From a checkpoint of a small transformer trained on Wikipedia: rotary positions.
MLP neurons of a small language model. Each row is named by its layer, matrix (gate and up: input weights) and neuron, and shows model dimensions 80-207. Each number is 128 + 32 x the weight over its row's rms, rounded and kept within 0 to 255. A neuron's up and down rows have the sign that makes its largest values positive.
After each neuron's rows, "fires in" lists the words (lower case) most often at its 100 highest values on Wikipedia text that the model never trained on; "fires after" lists the tokens most often just before its 100 highest values on Wikipedia text that the model never trained on.

L2.gate200 [165  60 167 143 111 128 180 126 145  96 134 135 163 110 139 118 135 202 163 127 133 131 110  81 167 112 117 166 121  95 152  82 144 142 144 142 129 187 148  95 153  79 106 114  77 157 121 122 132  56 135  82 131  86 122 139 142 154 126 135 165 168  77 110 150  95 138 233 120 141 130 140 146  93 113 118 113 129  71 175 107 156  97 161  66 109  68  93 118 108 128 120 142  60 133 125 113  55 133 127 186 146 146  83 155  86 148 157 132 107 128  84 171 132 166 148 180 104 100 139 116 138 139  83 198 149 122 127]
L2.up200 [212 117 148 178  92 155 155 142 131 106 134  75 113 139 146 116 111 141 108  96 125 138 114  59 145 156 156 109  97  72 114  88 117 134 196 170 139 205 145 113 155 119  81 130  99  76  85 124 127  90 111 132 142 100 135  97 191 115 151 121 174 172 182 161 124 148 124 174 129  73 107 162 155 114 131 158 138 149  86 101 115 147 131 156 119 120  92 105 127 111 143 157  82 115 123 176 113 122 164  97 117  90 138 105 121  88 170 148 127 111 131 112 121 110 183 166 120  73 103 162 182  99 113 118 178  98 162 143]
fires in: "but", "or", "highway"
fires after: ","

L2.gate506 [104 138 196  96  78 102 113 150  76 192 133 116 137 150  72 135  98  99 178 135 110 114 136 136 192 137 149 109 150 127 176 131 128 107 155 141 121  68 143  91  83 120 157 145 155 124 165 121 135 107 157 165 100 143 121  95  87 113 110  80 165 181  74  64 121  98 156 147 117 100 132 180 126 146 143 142 112  79 111  92 122  87 148 150 142 109 113 124 121 159 109 124 160 146 166 120 147 133 182 135 119 184 147  70 126 125  95  87  58 103 108 136  92  72 129 116 192 104 108 136 123 146 120 156 171 109 112 106]
L2.up506 [118 160  92 164 114  90 132 170 108 134 118  28 120  97  86 106 135 101 179 113  99 138  95 132 119  95 132  98 202 110 195 135  98 112 172 148 157 104  98  99  78 159 134 126 118  90 178 108 134 148 150  95 127  82  78  91 127 142 104 116 151 153  83  67 143 135 143 147 122 112  88 153 113 144 123 120  98 142 137  74 151 136 198 147 124 113 108 139 131 124 165 115 138 155 106  92 132 130 168 136 138 142 134 130 129 144 142  85  55  92 141  93 124 100 123 122 125  97 109  91 143 111 100 127 154 161 130 101]
fires in: "8", "14", "7", "2018", "2008"
fires after: " ", ".", ",", "201", "200"

L7.gate186 [ 56 142 185 119 130 104 154  70 143 118  64 151 117  79 204  99  52  98 125  63 121 155 121  97 161 160 128 145  65  79 118 133 154 171 146 113 130 125 156 118 150 135 114 171 112  71 163 128 178 183 113 181 154  94 181  90 116 155 126 122 121 132  97 174 121  86 157 150 105 168 112 140 114 145 132 117 167  90 155 146 109 105 172  91 121 157  43 121 103  63 122 140 136 154 122 112 144  78 138  86 111 119  86  93 109 175 166 153 192 132 115 101 139  64 184 124 149 136  89  97 188 114 175 180 135  98 149 100]
L7.up186 [114 108 128 147 192 126 100 134 150 122 109 168  92 141 204  71  99 113 143 131  64 157 155 118 150 172 152 101  63 157 186  96 100 118 175 145 155 117 151 167 140 129 121 180 135 134  47  89 185 125  89 163 172 105 207  80 109  86 114 168 132 142 147 151 112  57 162 173 127 157 113 104 118 150 182 120 139 150 166 160 128 158 137 113  74  99 106 112 112 117 129  96 142 132  91  93 169 130 113 193 138 151 133 128 103 129 105 130 133  93 115 111 144 162 171  82  91 113 106 102 109 115 178 135 134 115 113 128]
fires in: "second", "next", "third", "first", "same"
fires after: " the", " their", " his", "'s", " For"

L10.gate200 [ 92 140 133  94 184  77  86 148 119  86  94 112 145  74 120 135 166 173 172 145 139 143 133 161 128 110 126 163  92 111 141 139 141  89 131 208  84 103  43 134  85 115 191  80 114  91 107 126  95 140  87 124 119 103 128 182  51 120  87  73  83 113 144  71 104 129 125  65 136 166  94 104  86 170  92 138 182 128 127 144 142 157 126 110 104 224  64 157 111 174 136 120 163 112 185  97 178 155 170  95 148 140 113 114 119 104 104 173 121 104 133 119 146 111 209 203  87 112 141 145 101 114 119  92 123 150 144 120]
L10.up200 [ 27 133 147 125 118 105 117 104 128 141 128 113 123 157 168 157 126 156 108 183  67 141 165  89 133 108 147  67 149 167 227 136 127 151 124 185 169 148 115  86 109 100 129 122  92 141  93 197  18 161 146 134 103 116 122 101 103 132 147  84 102 128 101 140 131 129 129 111 116 107 112 148 107 124 137  97  80 115 139 180 156 107 145 105  92 149  94  69 136 179 132 186  96 172 125 109 167 124 145 137 136 136 117 132 135 185 124 135 110 104  91 155 160 123  55 180 168 153 150 147 127  97 132 130  93 141 130 110]
fires in: "0", "2", "1", "3", "df"
fires after: " ", " |"

L6.gate387 [112 115  94 124 120 142 130 154 111  71 119  86 123  92 121 128  95 137 121 140 131 114 114  75 139 145 171 112 140  72 144 159 160 153 173 196  81  91  85 139 183 148 186 151 130 155 149  97 103 130 131 140  80 148  86 177 145  85 179 145 170 125 142  77 125 139 116 179 180 130 106  89 111  81 216 137 130 127 136 154  78 122 114 140 127 162 115 187 200 138 136 126 133  99 145 121 132 201 147 165 157 139  57  69 133 114 145 108 165  60 169 176 115  72  92 148 147 133  81 138 117  74 139 111 189  93 156  79]
L6.up387 [157 107 124 142 129 171 106  82 127 176 134 157 170 162 150 142 112 116 139 110 107 151 101  94 114 141 137 194 152 130 139 133 170 101 100 151 123  93 109 135 132 162 117 112 126 148 205 145 139 118 153 109 146  89 150 131 120 151  44  91 105 124 104 177 118  88  88 174 173  78 129 106  47 110  89 138  71 126 208 131 114 121  70  81 169 100 150 119 156 116 132 111 109 145 103 152 132 177  79 141 116 119 142 119 176 167 128 142 189 119 149 107 100 126  99  83 134  88 133 117  56 102  95 127 115 103 179 137]
fires in: "18", "16", "athletic", "21", "24"
fires after: " ", "–"

L2.gate373 [111 168 180 123 123 108 136  81 129 135 147 145 118 130 163 176  97 117 175 131  82  78 204  89  67 124 161 124 146 114 142 106 131 130 106 124 128  81 148 111 143  87 157 115 107 138 146 125 132 149 149 134 123 164 157 122 110 148 170  95 192 109  87 121 144 144 102 133  84 169 162 108 135 122 123 158 134 179 123 174  68 146 111 157 166 135  61 158 133 132  85 113 117  89 191  41 127 116 153 123 109  90 111 124 130 196  93  83 128 152 132  95 133 114 118 174 126 136 145 149  78 117 149 127 171 105  92 121]
L2.up373 [171 107 131 109 121 127  66 128 104  86 128  94 138  75 102 146 193 152 171 144 164 124  57  76 161 162 162  81 125 161 145 130 197 168  98 122 156 167 100 120 135 136 139 128 106 183 134 154 149 115 173 121  66 164 129 154 152 142 175 179 139  81 120 114 166 143 101 153  97 148  91 129 143 151 109 167 116 142 128 109 119 151 165 113 124  97 129  84 138 145 118 115 128  86  57 130 142 188 208 130 162 144 118  67 101  66 115 170  80 131 123 112  97  93  92 145 172 139 142  54  89 136 170 109 123 135 118 116]
fires in: "he"
fires after: ".", ".\n\n"

L4.gate412 [173  80  48 181 184 133 209 128  79 103  64 111  52 116 114 101 125 108 140 136 152 137 149 153 111 127 142 111 161 114 143 188 120  81 106 169 125 125 115 142 109 108 158 158  89 109 102  71 150 146 103  61 124  66 110  87 167 164 136 147 211 169 133 137 146 203 152  89 169 122 105  74 144 126 152 140 122 137 165 118 148 199 101 174  76 220 153 159 117 143 146 103  88  61 133  87 149 193 127 111 123 166 103 185 185  82 147 132 169 114 139 117  91  89 122 137 160 124  99 172 131  67 124 154 158 132 121  87]
L4.up412 [120 161 174 105 107 137  96 103 104 192 107 163 143 127 147 141  83 138 140 126 191 141  62 107  98 159 117 121 117 151  90 163 171  59 108  83 137 120 107 119 117 113 106  81  98 121 114 129 125 157 119 141  99 173 131  25 140 117 141 109 146  76 113 117 125  80 123  74 112 121 167 141 102 140  99  84 138 115 103  31 136 101 108 161  84  85 130  95 135  98  80 115  88 101 150 127 177 154  83  89 114 114 124 161  84 109 134 139 138 123 131 124  91  90 138 145 136 138 100 148 145 126 106 113 181 134 158  83]
fires in: "2006", "2016", "2", "1996", "2002"
fires after: "200", "201", " ", "199", "202"

L6.gate171 [ 96 127 133 184 136 107 215  99  69 176 138 123 143 202  89 204  52 186 126  69  80  89 161 163 195 109 135 173 137 134 182 117 172  66 129 173 117 109 118 136 132 108 146 161 132 103 139 122 115 120 120 131 142  69  90 116  92 120 178 144 187 136 126 148  76 128 165 105 120 116 112 134 166 123 172 168 144 139 122  38 104 126 114 145 111 163  55  83 179 164 135 121 183 124 166 171 163 160 127 158 126 134 129  78 177  80 100 145  96 116 192 186 127 204 142 133 155 150 124 111  71  94 100 145  96 108 119 101]
L6.up171 [138 129 120 142 132 120 151 169  31 105  85 138 113 124 117 144 144 119 152 121 113 143 156 102 132 137 134 112 158 105 151 176  77 152 135 119 157 116 174 142 170 142 115  96 158 105 131  97 144  86 154 114 134 167 127 115 126 131 131 126 152 186 101 153 167 143 132 165 123 144  53 113 170 151 192 123 138 120 117 127  89 146 191 153 110  92 146 119 122 180 110 123 159 138 181  98 105 148 121 131 202 127 176  78 141 117 100 114  82  94  78 140  97 151 147  80  99  55  92 116 117 107 100 112 119  99 169  81]
fires in: "9", "13", "7", "2", "0", "8"
fires after: " ", ","

L7.gate620 [127  92 145  91  70 129 132 117  96 171  76 150 153  85  92 140  99 146  66 130 122 160 176  96  77 157 125 119 173 141 137 149 131 123 102 120  99  83 122 104 162 101 103  93 139 108 153 115 122 177 185 130  62  95  77  99 131  75 144 107  88 159  97  99 136 103 132 186  96 152 111  83  75 156  57 135  94  91 112 129  90  89 122  54 117 138 123  88 115 182 127 159  92 119 101 121 116 115 117 150 126 168 152 117  83 107 191 124 150 105 140  85 142 186 189  92  64 152 155 123  77 113 141  68 180  90  58  73]
L7.up620 [135 142 119  97 168  76 146 124 211 220 136 120 115 108 134 125 143 105 169  93 152 187 106  98 105 181  89 114 142 129 156 154  65 159 142 149 176  96 130 166 145 117 152 116 116 153 183  86 131  85 122 137 159 132 123  93 134  85 117  83 125 156 122 154 143  89 107  63 136 167 130 127  93 124 104 146 126 106 143 123 146 145 125 104 151 110 162 126  97 161  98 174 130 141  63 103 167 140 134 166 182 137 129 132 116  90 146 106 162 100 129  58 175  88 163  92 116 176 124 101 110 121 156 144 135 111 100 140]
fires in: "18", "12", "19", "21", "65", "24"
fires after: " ", ".", "3"

L10.gate294 [ 80  91 148 114 102  96 148 161  80  87 154  88 139 145 139 132 123 186 113  96 151 136 105 142 129 129 207 143 123 147 144 203 131 177 172 160 119 109  74 167 114 192 160 126 108  90 147 138  90 196 132 125 132 157  94  85  99 145 181 101  94 118  94 138  94 197 144 165 125 171 154 124 139 162 168 150 136 118 191 141 111 150 140 142  85  95 106 157  94  83 133 107 123  87 141 200 148 122  67 177  98 145 140 126 159  96 150 153  61 144 150 104 116  97 163 112 108 179  66 106 108 109  92 160 137 140 130  44]
L10.up294 [102  84 134 117  95 150 139  85 102 136 132 168  60 184 130 119 121 152 101 127 170 184 103 187 153 145 110 145  80 154 117 211  71 159 106 145 125 155 138 116 135 128 151  87 166  76 100 133 161 108 127 125 147  98 134 109  57  95 159 136  82  74  99  88  82 166 175 160 137 132 152  90  86  96 143  90 210 163 115 130 134 136 129 122  77 109  93 146 121 191  45 107 144 155  46 118 128  65  76 118 148 141 109 108 151  94 129 176 167  80 138 165 114 182 163 107 162 177 134 123 172 145 130 136 119 122  98 150]
fires in: "5", "7", "2", "4", "6", "9"
fires after: " ", " +", "-", " −"

L9.gate533 [ 99 159  99 142 134 163 142 182 159 174 144 200 157 177 170 106 100 122  93 126 110  94 155 126 172  76  99  95  78 179  92 137 119 103 105 128  67 144 202 134 101 125 147 109 113 163 118 103 131 141 142 168 107  90 166 141 132 158 157  86 173 170 160 172 159 184 133 109  64 109 150 103  94 140 125  96 135  99 145 122 115  98 153 147 168 101 129 114 102 128 106  85 157 169 135 118 154 106 204 119  51 123 120 155 106 135  90 158 118 167 100 153 131 127 186 102 129 136 128 136 186 168 113  65 113 110 184 121]
L9.up533 [185 167 122 141 155 145  97 111 133 146  76 142 201 166  81 160 128 154 135 105 117  82 156 177 105 120 122 117  96 160 124  97 143 125 164 110 109 139 134  88 118 161 117 146 184 141 100  96 154 114 198 155 147 174 111 150  89 211 200  94 144  93  82 116 106 137 158 175 151 127 152 153 136  86 142 137  69 124 105 133 131 117 139 139 163  78 131 120  81 138 122 152  87 145 150 161 135 129 147 146 136  99 155 153 152 188 164 106 100 123 157 105 192 134 130 117  93 113 151 181 160 165 145 149 119 140 105 161]
fires in: "a", "the", "this"
fires after: " on", " of", " to", " from"

L6.gate173 [ 99 130  92 117 132 134 173  91 140  73 122 159 103  90 180 200 129  94 126  62 101 167  95 110 121 135 133  62 206 109 155 182  87 164 108 148 143  79 130 119 109 116  88 152 137 120 188 130 123 142  91 163 131 107 102 125 155  87 117 157 118  70 181 151 153 133 114 177 130 106  94  64  95 129 133 109 171 141  30 132 137 117 107  86 111 113  86 146  73 123 130 162 114  73  93 128 151 129  95  82 102 153 120 143 151 138 176 116 185  85 129  96 177  98  91  99 133 136  43 149  98 148 148 134 175 133 124 117]
L6.up173 [212 140 101 140 174 177 113 124 166  51 139 158  98 113  77 117 193 134 144  79 137 126  85 120 148 180 174  91 136 131  95 144  97 118  82 124 167 131 156 121 103 144 139 168 166 193 133  45 144  95 143 156 149  84 111 128 116 121  68 131 150 104 101 120 123 213 178 136 148 169 166 174 126 105 145 147 196 139 100 125 153 165  74  98  93  92  87 113 109 152 138 133 106 148 127  87 143 195 141  50 150 164 132 152 148 113  93 145 173 157  90 117 141 132  82 124 122 120 118 109 128 190 106 152 176 122 167  70]
fires in: "first", "second", "azerbaijani", "bronze"
fires after: " the", "j"

L4.gate427 [148 125 160 128 109 115 140 139 116  97 153 142 218 154 158  98 160 118 155 144 128 116 127 107 163  73 155 152 159 137 112 139 132  92 138 107 117 119 124 110 131  90 108 122 195 116 162 157 112 140 129 117 187 145 130 157 116 118 106 102  90 169 115 153 150  67 138 115  99 129 138  97 125 132 139 114 121 150 119 183  82 125 116  98 114 120  91  35 150 127  67 148 122 120  64  79  70 147  89 100 121 151 157 101 123  74 117 109 114 147  89 104 140  48 167 106 164 142 134  95 101 107 148 145 140 148 121 149]
L4.up427 [113 121 143 118  93 122 136 185  95  67 155 119  96 119 171 153 150  98 133 167 160  98  65 120 115 161  94 180 205 162 101 124 107 108 151  63 156 165 174 176 135  87  97 155 117  84 170 123 138  79 102 114 113 131 115 128 160 148 143  96 107 116 115 142  72 105  93 149 102 121 100 140 139 180 140  87  71 115 153 171 117 153 117 121  93 125 139  99 170 125 110  93  95 131 115 141 138 168  48  96 151 138 116 146 118  97 115 141 139 134 107  91  66  59 108  89 127 109 126 134 147  89 194 165 158 124  90  65]
fires in: "first", "second", "third", "fourth"
fires after: " the", " their", " his", " a", ","

L6.gate169 [197 117 106 169 107 106 146  91 112 120  87 143  89 186 167 114 114 110  84  71 124 124 118 157 103 119 122  76 119  92  93  70 136 161 117  69 116 101 156 188 118 137  98 186  58 111  94 150 131 133 160  81 139 168 155 118  94 138 153 111 108 126  87  89 106  66 134 128 155  87 120  58 171  89 140  64 183 171  97 104 123  77 108  67 107 128 104 182 131 149 118 122  74 183 102 166 111 162 106 101 155 161 123 159 128 157  84 114 198 142 129 113 162 121  98 114 170 113  86 123 137 116 145 148  85  54 125 214]
L6.up169 [ 27  99 149 133 170 178 158 181 120 141 158  91  99 118 168 134 112 164 155 149 119 157 174 144 146 168 112 116 161 148 229 117  71 141 135 140 167 138 152 146 122 114 143  89 154 117 150 122 119 139 154 101 149 148 178 121 175 165  73 170 123 131 183 149 162 166  75 151 144  26 136 150 109  63 158 133 164 121 124 148 117 177 100 119 144 112  94 173  84  88 136 142 121  94 150 129  84 157 131  77 106 166 121 111 114 109 123 112 167 120 111 208 124 108 176 122 168 111 135 131 169 139 111 114 111 121 100 104]
fires in: "first", "third", "2018", "second", "8", "7"
fires after: " the", "201", "==", "\n", "199"

L2.gate543 [132  83 178  93 112 117 108 153  80 168  75 158 184 183 125 191 120 212  99 132 109 127 177 113 135  92 142 164 174 120 174 111 199 136 164 159 128  74 167  76 178 119 169 188  95 133 155 165 130 151  93 127 105 143 165 100  78  93 137 100 168  89  52 106 107 146 115 115 122 175 128  99 166 178  79 179 132  68 110 148  98 106 142 171 126 203 165 131 102 176  88 162 131  86 158 119  91 104 129 107 161 131 126 139 160 139 120  84 124 150 106 118 136 137  99 115 154 137 117 209 120 152 144 135 185 120 145  77]
L2.up543 [115  67 101 167 120  93 113  81  94 153 101  89 119 147 149 108 176  90 101 138 134 140  82 138 128  95 137 135  94 120 152 157 154 157 138 139 130 117 140 104 100 145 136 172 147 152 155 130 169 140 130 115  76 118 168 168 141 136 180 112 150  88  96  72 139 140 135 102 141 157 149 102 165 112 111  75 100 138 127  83 150  89  96 106  97 132 201 101  96 156 122 132 109 142 126  93  80 144  88 120 130 101  90 136  93 177  83 100  76 135 167 136  98  96 126  86 131 113  89 176 161 114  77 113 165 148 130  68]
fires in: "this", "it", "there"
fires after: ".", ".\n\n"

L7.gate121 [169 138  81 142 107 172 117 115  87 100 130 133 141 134  72  95 134 160 165 120 102 158 108 134 127 129 178 121 145 113 160 148 115 155 133 150 156 130 133 141 115 167  74 154 158  55 133  70 139 146 107 110 112 139 109 139 129 122 129 138  83 155  99 152 155 165  56 156 190 156  89 103 166 158  93 130 131 157 150 114 135 133 163  42 111 126  74  81  65 104 129 105 122  88 162 145 128 123 111 156 164 119 127 115 120 132 156 192 141  94 127 144 149  95 131 164 168 115 133  79  58 117 169 129 131 169 106 115]
L7.up121 [144 147 111 125 175 125 176 104 108 142 136  72  89 149 140  88  88 129 163 158 122  97 109  85  86 129 137 117 125 144 168 133  84 139 194 101 161 138 144 126  63 167  91 104 149 102 132 110 109 135 123  68 125 130 109 117 142 135 156 130  89 148 163 119 101 104 162 107  98 162 129 141 161 131  42 161 166 158 170 103 146 130 158 118 121 197 128 165 166  63 135 161 138 135 134 147 143 119 116 100 159 188  73 161 108 119 138 107 130  86 139 142 115 100 106 110 187 129  95 119  92 141  58  74  69 110 144 198]
fires in: "2", "10", "3", "4", "12"
fires after: " ", " *", "^"

L13.gate436 [155 175 146 113 107 103 167 138 160 161 157 165 130 130 165 113 121  88 156 150 171 167 159 142 110 135 138 155  97 111  81 105 102  91 111 141 140 113 184 145 181 118 169 103 167 112  76 175 177 160 161  87  66 193  73 133 109 103 156 177 138  76 116 128 190  98  99 134 151 118 155 136 122 145  16 125 144 110 172 122 126 114 171 166 136 144 119 103 116 155 164  93 145  90 142 131  87 132 122 182 128 216 113  93  73 108 170 121 105 144 127 137  97  97 137 155 153 157  72  88 128 176 133 129 137 133 137  96]
L13.up436 [169 117 116 159 134 142 138 131 179 126 103  99 103 132 114 100 159 111  80  93  82 127 143  96 131  97 141 138  57 143  90 138 133 191 153 173 124 180  60 104 160  67 115 155  86  73 174 135 111 124 143  81 133 102 110 152 103 140 131 129  90 109  71 112 131 131 162 151 105 180 130 151 132 179  78 128  86 154 139  95 135 127 120 137 165 156 160 166 142 140 153 165 111 161 108  95 135 171 157 128 134  91 132 104 158  74 147 121 117 134 138 139 127 144 162 139 125 128 144 115 159 156  49 121  94 163 141 153]
fires in: "2", "7", "4", "3", "6", "5"
fires after: " "

L6.gate571 [114 107 177 133 132 133 162 142 138 181  77 133 136 127 181 140 142 139 129 108 129 102  89 162 149 115 163 180 173  93 136 118 145 141 123 162 178 137 160  98 174 143 113 132 187 157 154 104  91 173  96  94 118  74  99 104 151 157  70 137 171  73 139  96  99 144  58 101 111 139 110  96 148 102 171  98 137 143 149 165 148 112 137  33 159 127  98 153 174 132 144  80 166 148 147 158 154 155 132  56  90 125 136 166 167 133 123  98 161 132 109 167  75 143 114 145 110 150  87 138  61  68  66  98 179  94 114  87]
L6.up571 [173 124  69 113 135  82 135 206 142  98 105 152 166 105 102 138 134  71 139 143 151  81 112 151 118  85 132 134 146  79 134 143 111 148 150 157 131 112 168  94  83 104 136  69 115 101 173 164  67  85 156 149  75  97 152  88 111  91 135 169 151 204  65 131  90 147 122 186  74  77 106 139  45  95  82 115 108 128 110 116 159 122 110 122 152 129 140  98 117 130 143 101 130 114 114 131 122 102 108 143 127  96 106 127 108 122 165  66 157 120 143  67 126  62  86 185 122 177  87 149 134 122  92  89 180  95 115 177]
fires in: "2006", "2007", "2008", "200", "2000", "2009"
fires after: " ", "–", " Serie"

L7.gate180 [150  88 133 117  63 121 163  80 145  86 152 132 196 121 138 130 148 176 141  79 188 110 181 101 105 142 146 143  32 110 103 122 146 136 133 152 142 130 172  97 189  92 145 146 121 201 129  66 136 139 120 100 203 122 218 119 127 116 202 164 164 110 143  94 170  85  92 124 126 104 126 124 139 113 119 210 129 157 151 104 137 116 122 130 153 167 129 142 120 113  96 110 104  96 148 118 117 132 160 110 149 157 111 159 114 137 101 122 182 145 109 101 220 146 119 139 124 147  68 123 164 141 136 133 141 123 122 112]
L7.up180 [124 126 118 161 122 153  73 127 141  66 134  72 161  95 112 127 163 154 104 122 164 130 190 126  46 146 134  84 123 110 125 138 124 120 183 139 134  89  49 137 156 128 131  99  86 125 117  91 153  69 106 119 155 155 141 107 131 161 208 156 166 123 151 130 117 186 144 168 136  81  94 124 159 139 118 181  90 139 145  89 160 155 107 124 173 127 151 147 124  90 150 192 118 100 152 144  59 161 161  56 137 178 132 141 146 139  94 184 121 157 101 116 120 153  95 135 142 111 107 193 131 143 142 175  84 171 105 112]
fires in: "but", "and"
fires after: ","

L12.gate509 [105  94 140 145 157 149 169 136 118 111 171 104 103 132 153 176 101 171 121 144 144 128  90 174 111 146 112 135 152  79  76 130 154 125 127  86 107 130 148 112 158 161 131  98 171  77 114  80 132 165 141  81 122  90 163  97 104 177 127 152 199 131 154 132 159 171 139 115  76 106 115  99 189 125 139 151 109  87 101 136 114 161 128  44 145 111 134 124 113 156 144  98 157 131 136 102 129 124  86 139 140 172 172 135  97 109 131 143 172 111 100 140 139 102 137 132 132  51 125 123  77 105 153 149 131 132 180  95]
L12.up509 [125  69 119  72  83 103 123 135  87 143 198  92  87 120 153 123  90 106 174 142  99 125 102  94 132 134 128 146 141 168 143 152 115  58  92  73 120 135 102 103 169 121 138  93 124 151 100  86 103 140 135 127 153  81 133 132 111 109 120 119  82  90 104 137 162  90 161 146 110  99 112 101 134 138 126  56 135 192  87  89 149 119 137 161 109  93 104 123 128 121  95 104  73 121 153 146 114 145 129 128 123 157 111 168 168  75 129 170 137 105 153 114 140 107 114 216 103 125  42  91 174 132 144 106 106  67 183 120]
fires in: "0", "1"
fires after: "–", " ", "202", "199", "201", "200"

L6.gate520 [148 151 109 109 152 175 140 130 145  87 114 141 115 112 182 110 123  96  97 164 143 124 121 190  72 139 162 151 121  96 128 164  90 117 131 144  93 146 135 163  69  74 133 100 109 153 117 150 110 139 116 172 115 176 143  71 122 138 177 134 136 128 104 142  91 157  99 170  99 126 139 173 185 111 108  89 104 103 105 174 129  93 170  36  92 124 155  80 101 145 102 143 160  93 161 103 155 117  72 140 139  80  99 127 141 141 102 144 158 111 127 113 111 196 167  55 145 115 102  86 136 130 200  91 137  85 120 126]
L6.up520 [142 139  70 117 125  94 106 144  96  79 128  93 113 103 170 114 152  78 141 173 150 115 101 125 123 174 159 142 110  66 133 114 136  96 123  85 111 121 127 163  85 132  79 140 116 102 162  82 173 103  81 106 146 146  69 133 124 163 104 146  91 133 162 142 149 119 131 177 102 129 144 173 117 157 138  95 143  94  97 127 125 104 163  68  72  97 133  94 131 100 129 156  75 118  93  67 130 112  60 142 124 126 128 138 120 114 148 110 159 137 155  95  58 205 119 127  45 114 138 105 133 143 200 144 104 131 100 132]
fires in: "best", "first", "largest", "top", "national", "opening"
fires after: " the", ",", "'s", " The", " for"

L4.gate52 [109 127 185 141 180 101 118 120 125 141  87 156 128 127 107 153  41 102 111 118  44 144 135 127 168  81 118 135 152  92 103 170 183 109 145 153  97 148 130 126 123 106 182 105 159 146 157 111  94  93 155 185  78 165 130 112 133 123 107 121 180 166  69  94  90 169  76 136  87 153 194 140 114 140 159 104  94  81 124 185  95  79 194 113 154 127 129 105  61  96 108 153 186 141 148 136 141  82  58  86 185  87  89 103 135 136 131 126 167  80  83 117  91  68  52 122 160 115  71 135 140 183 157 152 125 121 117 114]
L4.up52 [116 125  88  66 147 132 111 143 116 116 137 109 127 134 103 101  82 116 151 143 163 145  88 124 143 103 100  75 161  76 190 175 117  94 193 133 163 151 135 127 177 174 153 155 159 172 158 170 146 136 186 155 145 185 107  89 185 141 136 139 141 159 106  77  96 179 106 194 121 145  87  79 104 122 133 164  76 106 162 182 125 101 125 147 154 149 126 146  71 106 146  88  94 134 128 121 114 113 105 126 191 122 120 162 104 165 104  68 128 114 134 131  94 104  73 106 106 130 141 121 110 123 114 127 153 152 144 105]
fires in: "7", "9", "8", "6"
fires after: " ", " ("

L7.gate611 [152 122 131  93 184  92 131 159  88 158 184  97 110 155 155 164 138 132 148  67 127 115 158 139 130 138 130  84 154  88 152 103 125 140 128 135  84 122 107  86 188  97 134 113 126  93 193 127 104 167  65 144  70 114  96 142 157 169 116 114 113 104  81 173 118 118 110  98  96 137 105 174 146 115 188 143 101 126  78 123 132  77 189 105 151 116 100 115 121 127 105 146  61  82 155 105 114 137 106 121 143 117 128  98  63 198 111 163 142 153 172 130  95 142 145 171 156 164  77 106 119  98 153 142 182 121 100 109]
L7.up611 [174  53 126 110  74 145  81 121 133 139 135 157 132  84  66  86 132 141 129 170 114 122  93 124  64 155 150  79 149 128  51  66 131 109  64 101 134 151 104 133 169 126 169 139 115 125 159 110 123 143 186 130  91  99 159 103 148  74 116 109 150 169 129 113 136  97 139 158 107 136 128 149 118 140 129  76 198  99 121 138  78 132 122 121 139 150  80 141 156 161 110 172 112 138 103 161 163 134 128  71 193 159  99 107 116  88 137 104 108  84 165 115 153  78 152 145 135 155 106 168 159 113 130  93 177  62 184 135]
fires in: "200", "2006", "2000", "2008", "2005", "2004"
fires after: " "